From a checkpoint of a small transformer trained on Wikipedia: untied embeddings, 1000M tokens.
MLP neurons of a small language model. Each row is named by its layer, matrix (gate and up: input weights) and neuron, and shows model dimensions 112-239. Each number is 128 + 24 x the weight over its row's rms, rounded and kept within 0 to 255. A neuron's up and down rows have the sign that makes its largest values positive.
Before each neuron's rows, "fires after" lists the tokens most often just before its 100 highest values on Wikipedia text that the model never trained on.

fires after: " T", "ver", "ets", "o", "il", " sec"
L5.gate408 [150  86 122 113 117 133  63 119 179 122 114 151 127  85 134 157 152 108 128 137 123 120 134 118 156  80  99 121 139 101 121 134 115 130 137 136 116 131 111 127  98 131 166 118 116  90 177 150 101 124 114 134 172 100 141 122 201 128 143  71 142 144 117 157 131 129 132  93 140 116 147  90 119 136 109 123 121 109 155  96 132 102 144 117 117 141 134 113 165 104 125  99 136 126 159 153 110 146 121 114 167 128 125 153 122 139 135 161 164 146 139 112 155  74 117 110 122 124 152 145  96 160 134 108 120 162  96 125]
L5.up408 [ 92 125 182 100 143 127 127 109 123 156 125 148 101 113 108 136 161 141 142 134 121 116 161 106 106 126 114 108 154 119 143 136 129 106 135 185 114  87 103  98 140 156 126  98 100 141 172 116 110 167 129 141 101 114 151 133 125 151 132 109 118 147 142 120 106 142 110 110 142 117 137 114 149 119 180 129 113 130 130 140 157  97 159 129  99 138 121 130  95 122  96 105 167 102  95  92 188 107 182 111  99 125 149 136 140 107 145 143  99 116 176 103 122 116  88 131 112  88 112 171 160 151  88 107  89 138 155  95]

fires after: " B", "B", "qu", " V", " b", "i"
L2.gate108 [104 144 131 102  85 142 104 118 119 121 122  94 131  87 143 157 158 127 127 149  99 137 101 122  99 145 110 125 131 108 127 137 130  53 152 154 166 163 129  88 135 130 156  89 127  79 100 129 138 131 129 142 140 104 127  86 154  96 102 145 148 136 201 149 159 166 108 167  95 135 156 161 137 129 146 120 130 183 152 147 134 144 127 114 178 140 159 122 157 139 129 156 152 133 117 109 147  96 112 121 152 130 164 137 129 140 144 145 146 131 112 133 169 120 194 153 141  89 118 145 129 106 122  78 100 106 160 138]
L2.up108 [112 116  99 111 137 124 133 130  81 147 130  96  93 112 152 121 100 149 135 178 140 152 143 131 140 144 143 159 119 148  94 119 143 143 119 138 115 118  99 130  95 101 163  73 123  99 166 146 141 120 145 109 109 109 106 150 114 115 147 136 109 144 152 139 131 178  99  82 149  97  99 156 144 119  99 143 109 115  85 104 162  94 139 103 164 120  99 139 201 128 157 104 130 101 132 155 132 139 140 110 166 160 137 131  76 115 171 113 149  92 130 106  66 136 133 132 116 123 109 164 116  81 130 148 100 135 145 162]

fires after: " ch", " C", "ch", "ast", "p", " c"
L5.gate110 [126 118 136 141 140 152 113 112 144 146 134 112  79 103 169 138  76  92 130  91 125 106 168 105 136 115 121  80 113 132 105 160 117  95 126 114 134 151 141 120 126 171 125 111 142 118 106 159 164 111 162  86 132 116 153  95 125 134 103 115  76 144 120 127 117  77 130 134 173 141 119 102  96 107 130 117 125  87  97  56 151 120 150 123 153 148 158 108  87 109 130 117 127 164  91 116  86 130 138 138 112  96 159 132 133 155 134 108 145 119 113 151  94 129 111  99 153 151 139 163 104  72 121 168 100 124 115 101]
L5.up110 [133 124 127 129 156 160 144 120 148 133 156 159 113 130 100 159 138 129 120  88 133 178 156 160 121 145  90 114 136 138 131 140 133 113 131 141 128 134 110 140 112 119 102 133 100 120 132 175 101 130 125 189 130 166 160  79 123 131 118 121 133 109 148 152 145 156  76 129 180  83  78 128 142 178 148 127 173 136 136 131 128 154 110 104 135 178 127 125 156 120 123 125 102 113 128 127  97 137 113  88 132 102 118 120 114 158 170 140 122 137 129 131 116  99 123 105 147 147 127 114 121 109 124 168 106 131  91  90]

fires after: "\n", " com", "ast"
L7.gate487 [107 128  99 152 160 122 131 100  89 168 107 114 107 133 127 138  83  81 100 126 115 136 108  86 125 100 165  97 112 121 118 119 120 175 141 156 144 144 134 140 125 140 145 110 149 125  95 156 173 122 160 116 121 124 104 147 108 183 105 140 154 127 100 154  85 139 156 123 135 163 147 133 139 118 135 108 111 117 152 112  87 128 131 124 142 196 133  90 123 151 127 138 127 180 153 117 102 150 135  94 109 115 103 174 125 144 156  95 144 112  72 136 128 189 117 138 160 138 108 137 122 153 149 114 145 109 123 129]
L7.up487 [127 152 125 111 168 159 141 117 147  94  64 146  81  95  91 156 152  76 148 165  85 161 136 137  72 127 133 142 156  97  97 149 123 135 138 174 165  90 139 149 135 153 124 165 134 143 150 106 113 134 139 144 133  77 137 140 131 129 140 178 120 121  97 167 108 146  94 100 104 114 109 110 122 125  94 127  94 116 163 132 155 162  97 118 174 135 130 136 127 119 136 139 125  58 132 152 124  98  88 128 150  73  96 114 175 116 162  82 152 153 152 148 138  87 128  99 145 123  89 129 107 164 133  94 124 150 124 136]

fires after: " vers", "-", " (", " ", " al", "'"
L2.gate652 [124 128 140  83 157 117 118 102 118 105 119 168 117  67 133 158 144 140 100 171  93 164 126 169 125 128 154 118 145 109 129 151 107 119 176 107 133 139 126  74 127 132 140 101 121 148 154 139  73 119 142 116 177 104 128 144 143 142 126 128 119 134 116 158 135 153 142 127 125  98 130 111 120 120 143 156 148 129 155 117 109 128 165 103 132 141  91 141 110 144  82 170 134 144 156 161 177 142  82 125 102 150  86 135 131  84 154 129 155 133 170 143 120 200 120 135 139 101 155 107 172 109 132 147 101 153  99 145]
L2.up652 [126 116  98 118 146 121 113 118 142 128 143 101 112  96 117 156 129  98 108 113 102 150 150 145 101 151 152  98 189 107 153 159 119 138 153 102 119 136 119  74 149 126 154 135 110 136 179 154 153 118 148 131 112 141 141 169 105 128 134 140 149 119 101 119 169 148 135  96 125 152 103  72 120 137 150 143 161 118 111 114 137 124 142 107 148 103 103 178 125 122 104 160 118 123 139 134 162 180  91 137  90 141 126 119 127 138 156  94 120 150 194 110 100 144 130  94 165 103 155 112 144 124 134 133 159 121 115 142]

fires after: ".", "I", " D", " Pol"
L5.gate541 [165 121 145 170 138  84 143 117  86 133 141 153  81 137 132 106  82 136  96 142 153 154  94 115 112 112 118  90  86 101  98 136 122 132 147 127 144 120 143 150 133 114 111 144 139 108 156 181 111 119 106 108 110 135  97  84 148 128 150 133 127 178 106 193 129  99  66 143 114  95 109 104 128 133 143 102 138 160 138  99 153 125 125 133 165 128 139  93 143 163 137 142 129 112 158 114 135 135 126 117 152 157 119 112 119 138 101 126 147 104  78 118 154 145 124 121 162 133 121 147 116 147  88 122 128 108 137 180]
L5.up541 [ 98 162 109 150 123 101 148 159 110  80 129 148 129 108 109 106 136 116  80 114 134 157  75 149 137 140 135 120 157 117 147  64 114 134 155 125 133 142 168 138 148 133 109 153 129 189 164 186 124  90  85 138 100  96 117 124 120 126 139 116 118  78  81 147 136 149 112 126 125 143  96 131 105 134 150 138 126 119 136 121 150 125 127  73 142 143  99 135 141  76 129 163 117 154 148 115 112 139  97 122 130 144 167 136 104 156 142 131 108 132 134  96 123 118 137 106 161 133 190 106 141 130 144 142 122 143 110 150]

fires after: " b", " d", " m", " g", " D"
L2.gate11 [170 121 114 150  95 130 103 113 121 121 173 115 131 138 116 104  82 124 135 131 133 133 155 135 121 111 105 116 134 157 133 150 153 141 148  97 139 162 117 104 107 121 168 111 133 161 139 145  93 171  50 144 142  92 165 116 104 149 137  82  83 149 140 120 112 102 105 119 124 117 150 138  93 122 122 110 156 116 117 134 110 127 110 128 131 151  73 146 127 142 178 124 166 150  95 109 131 153 121 158  88 142 154 110 141  74 111 139 105 154 148 153 141 129 163 146  99 121 164 137 172 134 105  96  83 114 178 116]
L2.up11 [145 132  97 152 155 145 119 117 130 101 168 103  81 161 157 106 116 114 144  98 117 137 123 143 144 133 144 126 152 160 129 170 166 116 166  80 126 128 105 110 148 126 174 135 123 153 139 111 116 166  85 178 145 138 162  90 119 131 156 106 105 147  93  90 171 112 163 114 123 151 184 135 101 139 132 126 108  99 118 115 113 142 111  96 134 136 105 134 169 143 133 156 114 112 121 119 117 143 118 146  98  99 125 111 181 113  99 136 101 115 122 122 122  72 139 132 154 145 134 122 130 139  60 103 107  93 140 116]

fires after: " |\n", " H", " B", "|---|---|---|---", " K", " b"
L2.gate74 [105 126  97 128 118 143 166 127 126 105 141  83 165  68 129 143  80 115  78 164 116 146 139 115 127 122 129 154 144 123 116 144  85 117 119 179 188 136 120 147  85 109 181  94 141 102  97 149 148 152 156 130 120 143 166 129  83  99 146 138 139 111 145 163 154 153 170 106  82 107 142 133 127 138 118 128 130 116 128 129 174 174  83 145 156 105 122  97 159 106 134 149 131 143 166 131 143 112 131 115 128 113  95 134 106 129 169 168 119 161 120 119 112 131 153 153 158 116 139 150 115  94 118  94  91 133 119 179]
L2.up74 [126 113 155 125 146 124 123 103 146 136 101 180 122 120 123 161 120 108 123 163  98 139 106 122 111 153 106 170  83 146 166 175 110 151 127 151 135 130 154 129 100 113 140 131 142 115 119 149 164 146 163 144 152 104 114 125 105 125 131 148  99 142 143 135 135 191 156 105 123 124  97 125 147  96 106 118 136 146 114 128 133  80 194 152 138 168 152 123 130  72 127 122 134 108  97 130 144 135 135 129 153 121 121 110 140 102 141 150 120 131 148 154 111 143 140 140 123 140 104 122  64 123  96 136 129 131 110 135]

fires after: " t", " T", " ref", " v", " be"
L10.gate421 [122 108  88 128 107 133 141  85 127 143 107 162 133  70 137 106 135 125 100 164 115 151 150 168 119  88 133 159 144 111 136 146  79 110 155 146 194 127 118 152 129  80 105 130 110 109 158 137 150 139 154  99 120 136 107 139 191 138 124  95 154 113  90 144 112 101 129 169 126 150 142 130  69 141 111 101 115 104 101 126 106 131 110 148 195  99 151 131 102 143 102 150 101 129 139  98 132 127  84 138  95 142 152 121 124 131 111 112 158  99 120 145 135 109 134 134 149  97 141  81  93  90 133  91 143 115 117 113]
L10.up421 [119 124 156 149  55 154 107 131 137 105 155 125 156 142 148 123 147 146 136 157 173 110 105  88 163 131  89 138 156 123 135 134 163 112 132 110 140 127 118 115 148 168 127 132 129 156 103  91 149 129  87  75 145 138 125 102  78 123 152 118  98 105 121 132 155 107 150 123  95 136  79 157 137 100 112 160 154 144 132 137  79  86 128 124 102 136 129 118 108 158 123 102  94 127 126 128 103 112 132 128  98 103 141 124  86 154 119 141 126 103 125 123 105 123 125 136 152 186 193 126 132 107 150 149 136 152 127 112]

fires after: " b", " B", " T", " t", " res", "as"
L2.gate146 [132 107  77  98  75 160 150 118 149  97 115 111 167 131  96 149 116  97 105 142 108 112 140 160 101 138  93 133 110  98 129 153 107 100 138 108 145 125 149 112  92 109 121 115 119 102 166 140 135 121 144 155 135 119 147 131 117 105 110 103 122  90 168 132 113  97 125  97 106 132 119 148 117 177 109 117 106 122 111 165  99 140  98 151 144 136  96 133 139 128 119 116 147 159 111 161 167 163 112 152 141 143 190 126 169 102 133 154 150 128 158 131 104 107 143 154 158 105 171 107 128  94 131 112 109  79 164 171]
L2.up146 [144 113 130 117 125 165 124 144 130 118 106 155 110 119 165 122 102 142 153 153 111 101  98 106 150 141 100 156  93 121 159 142 174 161 122 143 101 106 169 143 146 125 102 107 135 155 129 154 143 149 151 149 137 122 168 148 147  88 158 172 142 124 144  92 106  75 132  65 134 122 109 149 108 100 160 132  88  88 132 156 145  95  91  90 176 155 117 131 165  88 126 120 109  90 122 154 166 120 114 130 118 137 144  96 124 157 102 158 165 110  84 126  74  95 156 134 167 125 137 136 163 124 148 138 118 121 116 156]

fires after: " (", " ", " \""
L2.gate617 [124  99 136 107 155  89 163 101 111 125 161 121 134 133 130 144 179 130 100 138 131 147 122 160 165 155 137 116 152 148 114 139 153 103 103 128 129 140 102 155 176 107 109 132 110 203 174 134 167  96 136  76 149 150 116 172 126 137 110 116 131 106 170 165  86  95 137 141 125 147 124 121 106 143 134 108 138  83 127 126 132 129 139 135 156 105 104 136 125 143 152 168 149 153 144 147  99 131 149 163 157 146  91  89  89  96  75 135 122  93 137 146 144 166 110  93 148 105 128 101 156 114 124  92 134 124 133  81]
L2.up617 [168 101 108 146 140 141 136  79 153  72 112 103 126  82 123 143 133 120 119  95 120 129 119 109 125 110 142  79 128 119 145 157 142 163 142 120 128 146 121 141 124  82 117 116 123 158 164 171 126 121 183 142 142 139  99 150  96 122 112 106 120  89 125 168 132 148 124 135 155  84 132 109 111 111 107 120 129  84 149 150 139 132  87  91 136 171 150 122 125 100 105 164 147  92 138 167 116 180 103 120 115 114  92 105 153 109 133 120 149 110 112 136 115 158 162  80  89 111 158 154 147 121  97 152 113 134 154 153]

fires after: ".", " ", ","
L9.gate638 [110  96 122 123 113 144 124 142 144 103 154 166  93 141 106 131  85  91 149  91 130 147  79 125 156 121 140 126 147 139 142 135 152 145 100 145 105 143 119 131 150 125  96 104 107 135  73 145 109 103 125 107  92 166  88  88  88 140 154 190  64  98 118 161 130 144 121 142  86 149  74 113 126  93 103 120 130 139 117 146 101 143 148 145 150 113 105 168 158 155 160 107 172 103 133 119  61 130 113 103 114 135 129 127 158 148  95 111 109 124 138 148  93 127 111  90 122 104 145 130 133 147 140 127 130 131 116  88]
L9.up638 [156 130 121 139 168  92 150 147 104 132 121 144 167 104  80 109 121 161 117  88 111 130 102 114 107 149 146 131 101 129 108 173 140 142  64 141 134 135 158  95 128 138 128 144 151 132 114 106 160 116 159 115 126 118 151 147 130 175 113 109 153 126 108 155  95 109 114 151  83 103 115 114 176 107 114 178 152 132 165 126 155  98  98 124 115 135 155 134 162 120 120 122 162 116 138 167 122 138 124 110 141 164  99 133  42  98 145 148 100 109 101 135 124 119 153 112 131  97 126 106 141 128 170 113 141 137 140 111]

fires after: " B", " b", " A", "ir", "B"
L10.gate511 [155 109 140 152 108 152 142 113  96 117 141 131 120 140 132 112 107 100 120  97 154 123 128 110 157 112  83 119 138 118  99 151 151  95 148 142 142  66 128 139  92 127  79  75 110  89 150 124 136 126 117 110 147 206  90 105 144 163 125 130 142 165 148 103 123 149  66 131 159 145  90 136 150 119 120 144 109 152 155 120 110 130 145 118 119 108 125  88 147 166 113 139 107 146 151 116 113 122 102 147 150 149 165 103 144 120 113 101 135 152 143  98  94 131 132 149 100 128 110  90  98 127  70 140 147 127 111 119]
L10.up511 [119  66  91 133 106  98 171 126 119 119 149 148 112 121  72  97 183  97  98 110 100 109 156 120 151 130 133 146 148  91 129 138 120 113 122 141 125 143 125 142 166 125 130 109  91  87 141 113 146  96 100 157  70 137 111 114  87 129 107 133 150 130 115  89  99  91 143 114 157 145 142 114 126 138 142 121 145 121 128 134 134 107 139 136 165 126 136 110 172 155 132 174 113  84  92 122 146 169 147 124 143 166 131 135 130 157 116 119 171 132 152 181 141 153  52 196 131 121 127 102 132 146 126 102 166 123 141 128]

fires after: " b", " H", " h", " int", " B", " M"
L2.gate106 [154 119  98 115 160  90 103 147 125  82 175 131 134 133 153 104  85 106 134 125 142 132 101 103  80 116 152 120 136 127 101 123 111  87 166 142 176 161 110 147 114  93 159 138 119 138 165 142 140 137 158 152 109 149 146  91 130 136 122  87 105 103 165  98 108 131 129 151  65 125 126 167  89  92 125 144 124  93  93 133 123 170 101 123 123 131 150 102 196 146 125 106 147 108 120 121 117 122 125 128 157 145 164 114 165 147 169 115 153 119  76 138 114 109 147 142 118 133 136 149 104 121 106  71 186 165 129 159]
L2.up106 [136 107  96 118 128 130 155 160 142 142  99  98 154 127 148 156 137 144 129 122 141  95 140 150 143 108  98 103 102  68 158 158 136 132 140  83 137 121 152 194 122  80 126 133 108 137 138 138 112 192 124 153  96 148 171 145 139  86 106 132 142  92 124 125 138 131  95 162 154 170 119 119 149 126 131  61 148 101  98 163 141 165 117 118 159 148 102 131 160 130 165  92 139 154 127 119 144 130 146  95 155 105 137 119 128 165 170 139 145 117 115 172 127 112 170 161 114 143 143 116 123 148 140 106 154 148 137 184]

fires after: " ", "–", " (", "|", "\n"
L7.gate432 [138  98 158 124 152 101  91 102 146 148 127 113 123 142 178 121  64 117 133 116 123  99  93 113 135 112 144 168  98 108 131 136 154 110 168 106 147  95 100 132 119 116 108  94 133 141 104 110 106 139 174 131 112  97 133 140 128 139  91 132 119 127  95 158 141 153 157 133 110 120 127 155 101 140 122 129 119 163 127 152 111 173 136 131 169 181 119 107 146 154 119 133 120 163 149 136 108 122 115 166 112 131 117 144 159 131 150 120 108 121 164 117 134 127 186  85 178 124 164  92 126 153  81 112  91 116  98  97]
L7.up432 [ 78 120  90 125 133 101 139  97 112 116 109 126 148 110 188 146  95 111 142 148 162 113 135 167 115 116 127 114 123 126  88 139  80 100 132 186 153 113 128 119  91 122 145 123 114 150 126 113  91 145 128 164 136 115 116 128 105 141 156  86 102 126 118 137 155 120  71  78 159 150 135 132 104 104 155 116  99 125 112 129 144 109 142 142 103 105 148 210 119 123 147 161 167 107 105 138 193 113  89  74 141 149 134 137 170  95  94 100 141 150 124 113 129 162 143 117 161 143 103  96 122 108 102 140 117 128 128 134]

fires after: " d", "d", " D", "es", " Ind", "D"
L2.gate662 [143 144 157 140 126 116 143 144 111 137 124 117 109  98  93 122 116 160 113 148 138 114 123 149 153 149 126  93 103 124 113 112 124 155 103 111 117 115 136 139 104 146 117 158 164  84 106 124  96 119 151 177 127  75 147 126  96 135 130 188 114 125  88 149 113 117 135 135 194 115 129 140 187  85 104  85 115 129 127 158 126 101 103 133 100 145 150 134 130 120 140 136  88 112 124 124 153 131 175 128 138 136  95 131 140 110 155 179 146 124 113 122 101 157 162 111 135  89 136 158 119 145 125 142 125 176 149 137]
L2.up662 [149 160 131 144 149  91 124 127 117 132 164 117 167 143 120 108 121 159 136 173 109  71  93 152 105 123 129  94 171 134  90  83  96 145 121 106 160 154 158 107 142 128  86 135 125 136 108 125 115  85 134 154 106 127 139  78 113 151 146 133 153 130 150 144 121 126 125 122 124 126 136 143 173 103  85 176 136 155 128 121 132 120 103 117 137 106 148 160 123 117 110 169 113 120 132 121 103 107 153 142 119 106 120 121 173 123 103 173 137 108 162 110 122 146 138  99 134 119 172 112 144 141 141 108 105 148 148 110]

fires after: " M", "m", "ug", " f", " Lab", " Bro"
L2.gate255 [126 135 146 151 116 106 116 187 161  99 134 135 160 123 116 112 124 124 135 123 138  82 121 132  94 137 143 146  92 109 150 152 104 187  99 125 142 123 150 129  90 120 127 114 154 123 138 124 138 184 147 143  84 175  89 119 126 154 166 187 106 142  88 141 108 156 130 112 145 169  98 143 132 121 121 118 124 145 150 149 131 157 158 143 159 132 128 105 190 152 126 107 141 156 142  93  74 142 138 144 113 124 103 123 149 117 119 150 134 113  89  81 113 149 114 134 171 109 101 128 155  99 113  91 170  93 169 116]
L2.up255 [112 114 131 117 119 100 210 141 179 152 174 125 128 154 173 149 125 164 120 167 111 109 122 133 187 126 104 100  86  98 102 153 133  98 102 123 141 149 117  97  97 159 132  95 136  94 159 116 143 151 118 115 158 108 139 152 103 172 148 139 136 141 145 151 134 167 106 108 106 112 120 125 145 136 113 126 193 122 105 143  97 110 132 116  93 129 100 124 131 120 111 105 112 152 111 143  88 148 111  85 144 114 152 169 102 129 109  89 167  59 132 118 131 132 137 136 120 113 133 124 110 105 121 142 119 150 172  91]

fires after: " B", " b", "A", "B", " ab"
L10.gate137 [179 136 150  90 118 109 129 144 131 138 114 115 155 136 120 146 128 143 149 136 121  98 119 120 129 131  99 122 137 177 139 154 134  84 119 128 141  95 149 151 151 126 135 146  99 120 122 106 130 167 140 110 141 132 127 100 130 147 151 137 136 181 126 162 106 131 139 104 128 138 118 133 145 100 149 142 134 140 165 139 169 133 133 115 144 131 155 124 124 120 124  91 103 112 158 145 126 146 105 126 117 139 123 142 126 133 130 106 104 107 140 130  96 118 107 143 160 127 172 124 119  83 138 117  94 103 123  96]
L10.up137 [129 147 130 133 122 118 170  81 172 112  94 105 119 141 152  97 134 117 101 124 153 115 162 139 136 111 148 104 161 133 100 122 141  93 137 132 128  92 111 113 118 182  95  73 129 121 120 123 161 170 131  92 107 126 106 112 124 101 118 148 135 127 159 119  86 155 144 109 160 128  84 112 134 148 141 150 158 106 157 144 126 138 145 128 125 132 122 159 152 159 142 130 107 120 163  78 109 138 150  91 164 149 100 119 151 150  87  61 177 115 168 157 146 128 108 152 124 101 145 147 131 121 111 154 116  86 119 200]

fires after: ".", ",", "en", " L"
L6.gate328 [141 101  97 153 125  98 128 142 150 126 125 164  70  78 112 190  90 141 126 104 139 142 138 128 147 124 118 110 104 124 140 109 139 109 109 106 164 175 162  87 148 137  98 119 101 116 128 173 105 113 133 150 119 177 118 130 104 122 151 177 111 173  91 175 112 116 139 122 132 101  95 112 148 107 130 112 151 117 123 150 112 167  90 135 116 116 137 115 147 130 139  65 158  90 105 104 146 141 114 115 163 168 164 154 128 191 111 124 135 114 118 120 142 100 132 109 119 129 117 122 131 117 157 153 132  96  76  57]
L6.up328 [137 112  99 124 127  90 116  84  69 139 125 134 179 110 114 158 143 136 142 105 149 131 184 143 145 144 171 124 174  89 143 148 109 109 112 116 115 100 131 106 100 146 128 139  57  98 120 140 164  94 156 102 141 128 139  97 120 121 137 124  82 196 103 142 123 132 144 116 132 116 137 113 107 146 136 118 108 119 147 131 100 101 146 119 138  94 120 141 121 125 112 160 178  61 113  78 128 123 122 107  79  88 121  99 146 142  88 147 141 143 122 108 138 122 155  97 122 134 147 169 149 118 146 108 123 145 129 143]

fires after: " d", " D", " c", "E", " o", " ad"
L2.gate382 [114 127  83 172 161 112 117  88 168 111 163 105 102 138 126 133 138 116 125 136 164 130 138 114 115 168 146 124  97 122 137 147 145 125 154  86 139 161 132 111 126 121 126 157 155 157 130 111  95  84 153 169 154 125 127 134 144 147 137 122 125 135 120 107 125 115 121 128 172 108  92 192 138 160 129 149 107  95 173 118 133 112  94 103 125 131 124 110 124 125 155 155 124 117  96 135 119 153 111 118 143 151 133  99 147 105  95 125 154 128 140  78 135 133 159  98 101  84 121  70 136 152 105 151 103 163 173 130]
L2.up382 [123 125 104 160 160 145 149 108 135 133 180 163 116 132 132  91  98 130 146 137 115 169 106 113 104 134 128 137 188 128 148 118 129 134 145 148 132 154 164 117 131 134 148 147 145  94 147 108 108 113 185 115 143 169 142  87 152 160 147 106 138 111 131 126 122 105 179  97 113 152 146 136 119  67  89 144 144 161 105 123 141 104  99 126  96 149 121 160 149 174 157 141 116  97 103  87 139 109 160 151 108  97 116 116 163 101 152 169 122 121 111 111 127 140 176 131 130 125 111 125  81 136 108 142 112 166 131 115]

fires after: "m", " f", " the", " m", " M", " J"
L2.gate301 [126 159 129 160 105 135 123 165  92 114 146 146 121 108 101 119 144 128 179 125 135 108 107 111 110 162 126 158 127 130 125  76 138 125  99 129 154 138 114 109 144 122 108 111 137 109 125 116 141 144 107 117  70 149 145 116 124 112 125 179 119 141 117  89 141  89 150 126 118 102  86 152 149  87 117 117 138 140 108 159 136 100 132 135 171 138 111 125 154 160 138  77 130 119 130 154 111 102 119 152 148 136 134 136 187 100  74  71 179 153  89 115 115  96 171 174 118 138 119 136 132 134 142  97 148 101 150 101]
L2.up301 [ 79 133 124 129  91 123 127  82 144 117 176 126 155 124 134 153  96  96 121 134 137 121 100 131 121 105 115  79  94 125 129 132 128 115 204 109 105 115 100 109 155 142 164 146 172 142 102 122 158 102 134 123 150 127  94 155  94 145 134 161 152 118 120 110 103 106 140 120 124 160  93 124 136 110  90 135 115 141 183 110 120 117 158 168 176 124  96 140 147  97 140 140 117 145  90 105 123 109 127 131 139  86 136 149 126  96 107 120 102 129 143 128 143 108 139 145 145 106 167  93 117 117 124 111 108 155 150 122]

fires after: " R", " r", " n", "ou", " cons", " "
L9.gate35 [193 126 127 107 126  96 109 141 146 100 153 135 123 102 161 121  81 127 146 145 151 134 148 144 149 138 108 147  90 153 122 111 142 159 150 136 156 138 101 142 131  87 162 138 118 146 148 120 152 119  96 103 129 128 130 158 146 131 128 170 107 130 176 114 120 124 186 132 127 103 180 132 104 118 134 151  93  83 110 101 142 112 121 153  69 149 166 108 115 152 152  84 148 103 150 108 101 145 126 134 144 127 154 154 132 130 115 126 137 149 164 129 112 178  98 127 126 118  88 114 171 144 115 129 149  97 112 177]
L9.up35 [123 141 133 112 162 125  97  95 103 144  73  97 111 119 139 138  99  71  95 165 139 140 117 128 129 122 100  97  90  91 123 134  94 122 171 133 167  96 132 145 166 155  91 126 129 140 164 132 139  96 127 136 103 153 106 141 165  74 142 133 125 147 139 129 167 159 127 131  87 140 138 108 106 119 136  98 128 107 148 110 136 136 122 113 136 165 140 123 129  94 147 136 122  96 106 165 164 138 131 124 152 133 149 109 162 115 140 136 159  96 132 161 137 174  96 129 125 118 133 106 140 147 176 143 119  87 113 164]

fires after: " s", " S", " r", "R", " R", "A"
L10.gate82 [153  99  85 139 123 140 135 120 129 109 148 123  96 156 153 115  97 140 139 146 142 137 142 183 156 122 117 152 134  77 137 147 127 106 139 109 144 143  95 142  85  65 136 127  81 149 153 158 139  92 140 161 116 126  90 159 144 156  85 101 129 150 149  99 119 152 138 155 139 120 149 133 118 110 135 151 105 117 136 140 140 155 129 100 139 171 138  92 127 137 125 130 143 103 146 126 165 180 113 144 159 120  80 141 188 130 124  85  95 133 127 158  60 155 117 117 130 104 129 137 121 108 139 125 100 122 129 160]
L10.up82 [126 145 142 188 124  95 120 165 144 133 123 146 132 155 131 114 121 155 101 156  86 145 117 154 156 122  84 125 132 122 120 161 104 155 110 110 161 127  92 172 151 135 166 166 105  95 112 142 140 145 107 145 137 184  86 139 168 138 127 134 123 145 119 127 169 149 154 106 138 105 124 131 113 122 128 128  99  98  79 140 127 141 124 153 121 120 161 144 121  93 166 107 142 151  90 130 161 139 135 171 139 103 131 154 102 146 145 150 169 107 121 140 142 101 118 121 141 175 165  79 117 107 144 157 142 157 162  93]

fires after: "m", "n", "d", " M", "x", " ex"
L2.gate634 [185 131 130 136 120 108 141 112 134  83 134 113 151 179 180 115 138 127 154 159 159 129 112 140 110 179 150 120 136 138 135 130 161 197 118 106 129 127 153  76 105  96 148 119 131 141 174 116 170 164 106 143 156 111 139 114 125 160 137 154 113 126 136 116 156 148 113 146 115 129 118 150 102 144 114 140 123 166 124 125 137 166  90 142 165 144 137 116 121 147 132 121 158 122 145 129 104 178 108 123 134 157 119 164 131  82  98 133 119 156 146 120 102 154 140 143 158 122 159 149 161 111 135 146 123 122  98 110]
L2.up634 [148  79 102 135 135 117 166 183 146  89 103 133 184  93 164 133 102 107 135 118 103 114 159 120 133  89  85 109  92 110 148 110 161 147 151 131 141 149  94 110 111 107 130 158 115  82 152 159 128 149 147 122 102 129 155 141 125 121 157 144 116  90  79 140 113 109 141 110 127 118 132 103 108 152 139 122 108 147 120 150 144 104 136 135 101  99 100 124 144 130  98  83 100  91 133 157 122 147  94  93 146 131 147 144 165 120 109 117 155 147 131 119 139 134 147 137 156 127 102 141 136 137 105 124 175 156  81  94]

fires after: " c", " d", " v", " com", " cont"
L10.gate6 [ 85 164 135 151 105 115 118  42 111 150  74  94 129 160 165  89 138  99 106 160 124 139 146 162 129 130 159 125 142 110 152 142 155 153 107 101 107 143 131  98 114 106 114  80 158 129 128 118 154 150 117 113 193  97 158  80 146 157 158 102 151 133 150 105 104 102  73 134 161 144 108 158  99 183  76 119 154 178 175 134 156 139 107 177 137 145 100 113 109 142 132 153  86 105 155 110 103 115 136  99 115 139 131  93 157  93 106 123  99 134 145 112 101 145 146 124  91  80 139 140 173 169 144 129  81 104 126 124]
L10.up6 [120 147  93 128  71 132  87 108 162 172 127 138 112 138 134  93  92 135 124 134 128 153 143 123 137 158 134 148 121  82 138 119 115 135 130 105 138 147 138 127 136 122 158 137 156 115 151  72 134 134 130  73 161 103  90 104  94 158 105 111 149 139 120 149  73 143 138 143 163 131 186 145 127 174  83 127 101 139 124 119 136 128  56 124  89 162 142 174 138 171 130 139 122  98 134 156 118 143 118 185 158  92 121 134 137 103 119 198 135 144 131 125  98 197 148 144 105 166 115 143 116 121 114 144  98 135  82 113]